python train.py --num_hidden_layers=13 --hidden_size=320 --num_attention_heads=10 --num_key_value_heads=10 --head_dim=32 --intermediate_size=832 --vocab_size=8192 --hidden_act="swiglu" --norm="rmsnorm" --norm_place="out" --norm_eps=1e-05 --positions="rope" --rope_theta=26700.0 --rope_fraction=1.0 --qk_norm=true --attn_scale=0.177 --bias="none" --tie_word_embeddings=false --parallel_block=false --extras=["capped logits"] --init="normal" --init_std_qkv=0.025 --init_std_o=0.00491 --init_std_up=0.025 --init_std_down=0.00304 --init_out_by_depth=true --optimizer="muon" --learning_rate=0.0122 --lr_mult_o=2.0 --beta1=0.9 --lr_head=0.00414 --max_grad_norm=1.0 --warmup_steps=0 --schedule="wsd" --decay_fraction=0.696 --decay_shape="linear" --final_lr_fraction=0.0 --batch_tokens=[16384, 32768, 65536, 131072] --max_seq_len=512 --doc_mask=true --train_tokens=491000000 --max_steps=9621 --dataset="wikipedia_en"
MLP neurons of a small language model. Each row is named by its layer, matrix (gate and up: input weights; down: output weights) and neuron, and shows model dimensions 16-143. Each number is 128 + 32 x the weight over its row's rms, rounded and kept within 0 to 255. Numbers have three digits each. A neuron's up and down rows have the sign that makes its largest values positive.
After each neuron's rows, "fires before" lists the tokens most often just after its 100 highest values on Wikipedia text that the model never trained on; "fires after" lists the tokens most often just before its 100 highest values on Wikipedia text that the model never trained on.

L3.gate381:153170087178125122146096130093115099120174121174120138085196146070083127168104079181159179145125075136104101133124147172109138140074132112162106155112122160152065122118138080105108080127099122168167152149144135171136123097048167136111084116104081115114120143136117140141110094112119171180173109119135128169100124109143118172113139122072134168123156092127093096130097114107109156072141
L3.up381:179113126152096085140112107136104086103130095137116084116106114201122130139185146181120120153140074111144092088106150201101113093159144150144080114152130156081140089153107171204136104132104182205117117092111156131135143115108110148089152076136137121117102111142119093162172115150155135130088151138130155178105116076172137105124187115077092171109158156096155067150137147189165116134117
L3.down381:129122072140107127133131105119133173153111152137111121088109132075112100164071092129197128151203110120102115120137130130115183179088163136103116113094111110129085129140148120107066083064124112136172142146135115188104084099038138113136077122104120136160113121175158158125133121070117086151137125098119153156127125187103110189157092146058096104145124116113111116108090110068103149121091
fires before: " ", ",", " |"
fires after: " |", " in", " on", "4"

L9.gate506:134124076166150173091133141097098124113154126111092074157113136158092187110130142144151121136136107114108119110129127120124170183122065108134088121151180139095092145127086113143115103101183082147104191174118157119182076187138166165132113123088067120140161132115092137180155156132168164107074185107112084106193119094154113118103077092138161198099132113121080160117101116112165154161175
L9.up506:161084070160109171188212165131138132130144127132072106143105111127176182130084122067143103153147160115080122135163166115123136142161119140201088176144177115076128100120075105197125175111176107133124110122060145162132143165149102119082125118074102203133183101117137113127150138152170103102138154134111134111133149133103165151173075134139079094132089168141125146132094163105127169118095
L9.down506:139111119141146106161172095137120148123120075117099083063092144151123104102163191186136177070073104117136079169037078118166122089144159118139080124095089137117164091119108160116091093111125116142136141102154100136140133117076160208177143109130097068078134168097158103054136141100057139111117143130096158174096119144155140120178143115140199154070127092084087099104145105195130156193140
fires before: " |", "L", ";"
fires after: " |", " (", " ", "("

L3.gate551:122194167129201129115148199114177150134147219133135126159148191182116103072119122180107182193136126111060144153128095129096130103146146084150150117083130122163125152153146180118119124120130193199135096183143153122155137167151113098064093103089103149108111080144137130143142056157092112153139107133149119176120122109175079117091167151132191108139105166096164185115164079098167146141078
L3.up551:118192166152195139133147170074160158165144172120116121171150193188111085078081086205117162186139151124089161145165098165080143101112152102131155126090142138164110152120155191100118154131123184166108086158109140124137148139137085122073078096096115148122103100171133114104126070150066083168176125118119092150125135137169050121083160157083213118151113146080156181092128091086180159126084
L3.down551:183107092099102158068112106142121185148129132124143148066134146137064146082140108143140148084173076144179154102053118101132160120160135102144139123153141138116162144104107114122136170183121061094071105132163121171070121091059157128189125069104106120141191111137139107066122150115081156110190111145081116142134132106133078143102140175048088108113181125168059125156133086153113109138113
fires before: " |", " Angeles", "s", " ("
fires after: " |", "|", "-", ",", " the"

L10.gate407:146149125104113099136123131165138136128164075147111122117134086099140164163110146152105121131087131114146148104112117147092147148104151143191177123110088123174087099126139102107126087093091148170140150148089132096130109110135206051149127190103147126172138137130105137134188121114160146143156127097079119148128205127107125166106128116105148109117059120174139110129097109117097127158120
L10.up407:062165125116130121089123134133126197091111134130087114104164175141109127132119149161094095061097086138171141079124139177085051128117109146151160134203104111112043117079141096145136177102103134119155141145167132131097077084163180122157128127178079141166126180162137079160130190117132139108153145123161148139100089161148105143129135165151147053122126103112169119121205097154136154096121
L10.down407:091110103097141064144129121182185186146112122134141045118088088145185149111194150128135137151115118138137087197125111140056150149135076159109088129139150094103157111187135108049124138121119063140079131151157209184047158146135173207147148083182124082129077168159053118144126168116136095117154159158104107130193113105099149126143140136143129138094140077162136065133161110158114155124142
fires before: "1", "2", "0"
fires after: "2", " |", "|"

L9.gate418:095158137184107099156121162158122104104174095121066156131157164122134062143076174156104106145116121063105125135147128140126118198092113140135172094127076114182132114155086126113176157085112138175120130138131097081129109110123140119106133153113086115145179185128069161113170177086168117118142059184099140135105119131118100156108119092102169106140069088135159131117143116154163097105140
L9.up418:115121144147178085143112141171094181076157102137107180076102119145089112154128213159151107183130077165122131091165126115157104164138177116114169069146140094151120094166114165121089191128131126142136073126128122129121132110153086113145148171113109125156092097081128091123112165081161165145098158133112194138151112131168100122086101064160220105173107168140136132113159116187128084098103
L9.down418:112115115131107067158127131141141138164148080143084095099080086091160136132134143166131182159115156129114139194081107114072108158167090118125133153167145122164079149199141137090127103116141111217081127132104160129078139127146170120132162187121125103116137133152068083067190133156134062161082092151105094157174144103128089134079091196140133073175100094188181085137102151102097125137148
fires before: "0", "2", "1", "9"
fires after: " ", "2", " ("

L3.gate279:178134135158196119145136156158096097136135113167094107141128171110103136154133080176107167168133072161128080161086112061100129120108114175132117142116079152125102095122079091173133146098130133169137141178148160176157120188129162124146190071107103154123136154139094158125127177133183102153081187126140177137119135057136136153124133165130125141117133141080150116157093174101122145122137
L3.up279:146150101150120115121130156158115115159155127190105145133159156126134150153146088129084147139144103142107064167104142102073161112105116205108156125130114123171104129141122127185116158086163174135111146187142202198168102188160130088131154063108093154130094168082094147142117168101136094138081204096163159126118146062136133144117133158134114143125147148084141153114087154100133168123136
L3.down279:115125113141201135170093159071139154108127095151129108056101117101118117135133149124101101135118155152110153177156066148162132181116162075186196141066090195123117163120133100088151157126158032130171159134167116083127144155156111116162121117097126143114153121176088129089122067125086131153170000126098129190196100169117135076114098128144147120123121112104115085136111164113105102151132
fires before: " |"
fires after: " |", "|"

L10.gate206:162130076137111195094150138162153119091122085150104143084080129195140089091137166186132139113176095116106149091083121153108136126117122142078117166182102172082095157145048103144151115130056109186107076080227123103192125108156086050112122069060124141105094123106078139115134132107081120094085184121107179145140104107147140196123115103104116104112089111147134152166142127117146103199106
L10.up206:098104088126131143087194112130153193118059129196133124073130106096113060134160140087109130139077114107108113111092163158085130106103140152138126117171079145085206146079143112148174141134163087109158053097132149103148132100099080148077170114117147128123124148106120083161186137085140069170120138121165108182123136150117116121101062141116183080091091127209148147134130037111137153158151
L10.down206:093147163156157153122134177164106096111151129141149133144116157162140162145102113085114144134116128188123133136157093161111116110115105166195137165109124118155200137129127132178097102104133154183125187154055116114077112147163086105160109120112147072142070107125130165132014183130135159116139115108112102075118089134131129160147093083157156145120200088103115103137125171151100143171108
fires before: " |", ")", ".", " "
fires after: "8", "1", "7", "0", "9", " |"

L9.gate101:141095127112115145118109111178193063180164182151119158151122122113138106131096111147178139116072101136151140063181149123173069146099118122124167135076110174065128141099140000105116136110094077185172128178121109116195086126093186124127098135164133120126116107092107096125070114097178124094166129086106139170140171122142145148164152117134104112114119125176108155058181130091115089096089
L9.up101:139135090174119173060143084117164177103132122182106109078130130141060165129121111137109169071141156127112149147123165117144159222169184120093134075119087080096116121074137171106109163196127133091120074130156142137135115135163093089157116098095129101173131094064084182197181147052163157141161134126164149103076161165119073116136090111141159114125136120084104106163135100115180126145157
L9.down101:118050026130088170212131168136130142150103102092148145143117126128145094148127180090064114063151096140160136129102117086116134135166146150171127134128127100198151147141082097172112116129125161178083104136140123111076105099069135175168180081151115139128153135114149179102102166147135232096137160166163128150146058103093197165126117109054167132125125101104171136122085119089106163152196
fires before: " |", "1", "2", "3"
fires after: " |", "7", "2", "8"

L9.gate177:115162115167083099188156149147119162161135104114171093097113171163160129156185112131191107196070117151125098224167144134175211130124114104120148075162138176108151134136097157097061101126055145175128118101117116153140116142137150117080116118121166133099135155103131123138163135112129081164131071137089108205160131098110140155104152142132133108072148207096117162115138157155094136134129
L9.up177:181139107073113073139166107179115108077099084186098136102126163174222148097032144131106161119120156146155115121179121114095110106167118107168114090116152166113109140123178144190091099083142103142125086145167082130150140129122131183147126101171166156137174053097119096193146082116141114094125185117079058126121096137186124082186115160126048111127135111140138090156136130131093107116139
L9.down177:186109149161081111139133117207100147148127121077160109212162137087123162176105148102147124165135128156166136107157144091101105051100058178146155163209134099138123087138031085170097101145149100146128112130143102124106095110145122106155123136129076115131086139126127094098127102149125121058139133051173141137122111087073182145186077135078124124145074097116109165129104175157151158138160
fires before: " "
fires after: " in", "\n", ".", ",", " since"

L8.gate516:152113105055118086105145104122080131132134089166119044109147192123142155094147175126126123108098154128157126072144131143129139110140113139162127122151099143150115155114135168124128094126040096165086153133202102134102098098062089105127090118125144099149131116168096156165191096162140144130086152169106134138114118117117105136161089152051126077130129159097197122134151144155144114164144
L8.up516:099167073092111218082054107234130133117162073126104098124119192121171108056105118131107127107133102167098092161117092110122141116161141100184131104140104143063113131176106096144125135098072091201105115168111134148145160164126102099125129056161160125139114169184127161162157100105143155114151134146117085143094137154101143068112142121067128134134098089113065127076108141122185111118139
L8.down516:129105100096104119125209169122113142128177084082138089181127103123118157120172088134113155139123135151114138098124142186106088135099119149150131104097173150162112062112111135174098098148125180113173130170098174110053123120150138151149112103152067158105214131202092118126135181205118101072130118109087125134107115175111085128110112202167089150081090143159077128147128154105150158177130
fires before: " ", " "
fires after: " in", " on", "In", " In", "=="

L5.gate412:074152200091176154079129143128100136137138166130097121153132126192114126125072147125128157153119110174120108089118099138137125106108187158153122118101127127136081098167137107072138152124057208164147095142096134146132103087142104172115137096105146112140127060140106176079144108128048140149139132146112113125138094144116168091140162134091157107040127075114136078138104126146169118182171
L5.up412:060163149116167144163088188121155155145141131165085152143101154125156199123093156150165103150174127110148148145158073116124120129127164098051099112105153143103122080199141157054110100140114143140113101158073155158157077092106112161101117068091135124115133083089101154057141118132096121145142076098137099145127163134101149111168165170137146118082138081089078175145115113099174138145153
L5.down412:106125145117079142086135135072142148109101115160170191165132119092163115079124203171105158102151154159128073138150169108137158171110167090130093122169138084104120147157125118136130135208137194110158149126147130142092114124158150145103067153112127093112122171185163072094107130121090139125178084057094138152082140146151145114066191133174142143122052111091092185059101181175102158195073
fires before: ":", " |", "s", " code", " votes"
fires after: "-", "|", "\n", " ", " Area", " Time"

L8.gate245:066072112121134124134098142183116189087156121114163079151151136125107132136120162093176109130117148125140139125153071207166162137115136157092136111047179153163087134180164148115126144131107155150174080179105203092179115144162123124080152114136125181100153187177141128127075168127162124155106111183122130126075080082140138172155189133145131158145101101160128187130112126135133136134121
L8.up245:046150170127120091116119166096141115179101150075104145118138124129071116185125076103146152159111153114067130213122130165107127153169138144099132234166101115081127186133091169105124111147076144169138137139127094129049136139092110127107107153123100180091090135142120180097168161166173122142144124211103101124111142137170147115109142092140100080094116145122116119121167067136134155050177
L8.down245:120131115150174112143116124161124120137120121126136133159022071124085200108173102154153120142189106126148171131145100157140145109099115112085116096135129123183122110131165109154121104139134103138143123114109131109098100167158129104163109132140146100160131170167142164150102093147112118134137095069130130131159116088122111197093112053098133070070135133186136178162123112100105193133093
fires before: "1", "0", "2", "3", "4", "5"
fires after: "0"

L3.gate454:134171139094151105080066172143124123187160107158155132067137097133138128138179162148171162124107135151114186112132106107123107088030130155098111177125155119140092118082091095151099155116218184102075097166153131143121107180107121143113198076130096117079058110145125143151139113136130166089101154108113170135098097169130130118152162126110137121243078057112127125116124207158112070104143
L3.up454:155187146084151105063066152113084107121142060118166120054156099129137136093173154147138125110096095171099183182117070157078109123089156156124144171150151108137107129104114121133150167131195189162108072158133122112093094173132116140086157081150120112053130072075109109138123111096106108071086173074142167132113130171136109156149114143074137101178062098133120133104155177103094118076109
L3.down454:120118162112158167055161129088102115147150141083171080098099112122101097153125092135100129145193144184150107087161138093115129188107150134131124130108098125073102128135137143095068171122140082115158139093152171174127086104207115127093121176146139105111177103128117122176161120130113162101205117107108134101127166118123156099132144147129172110129201155168194119102112104096085141156076
fires before: " |", ")"
fires after: " ", " ("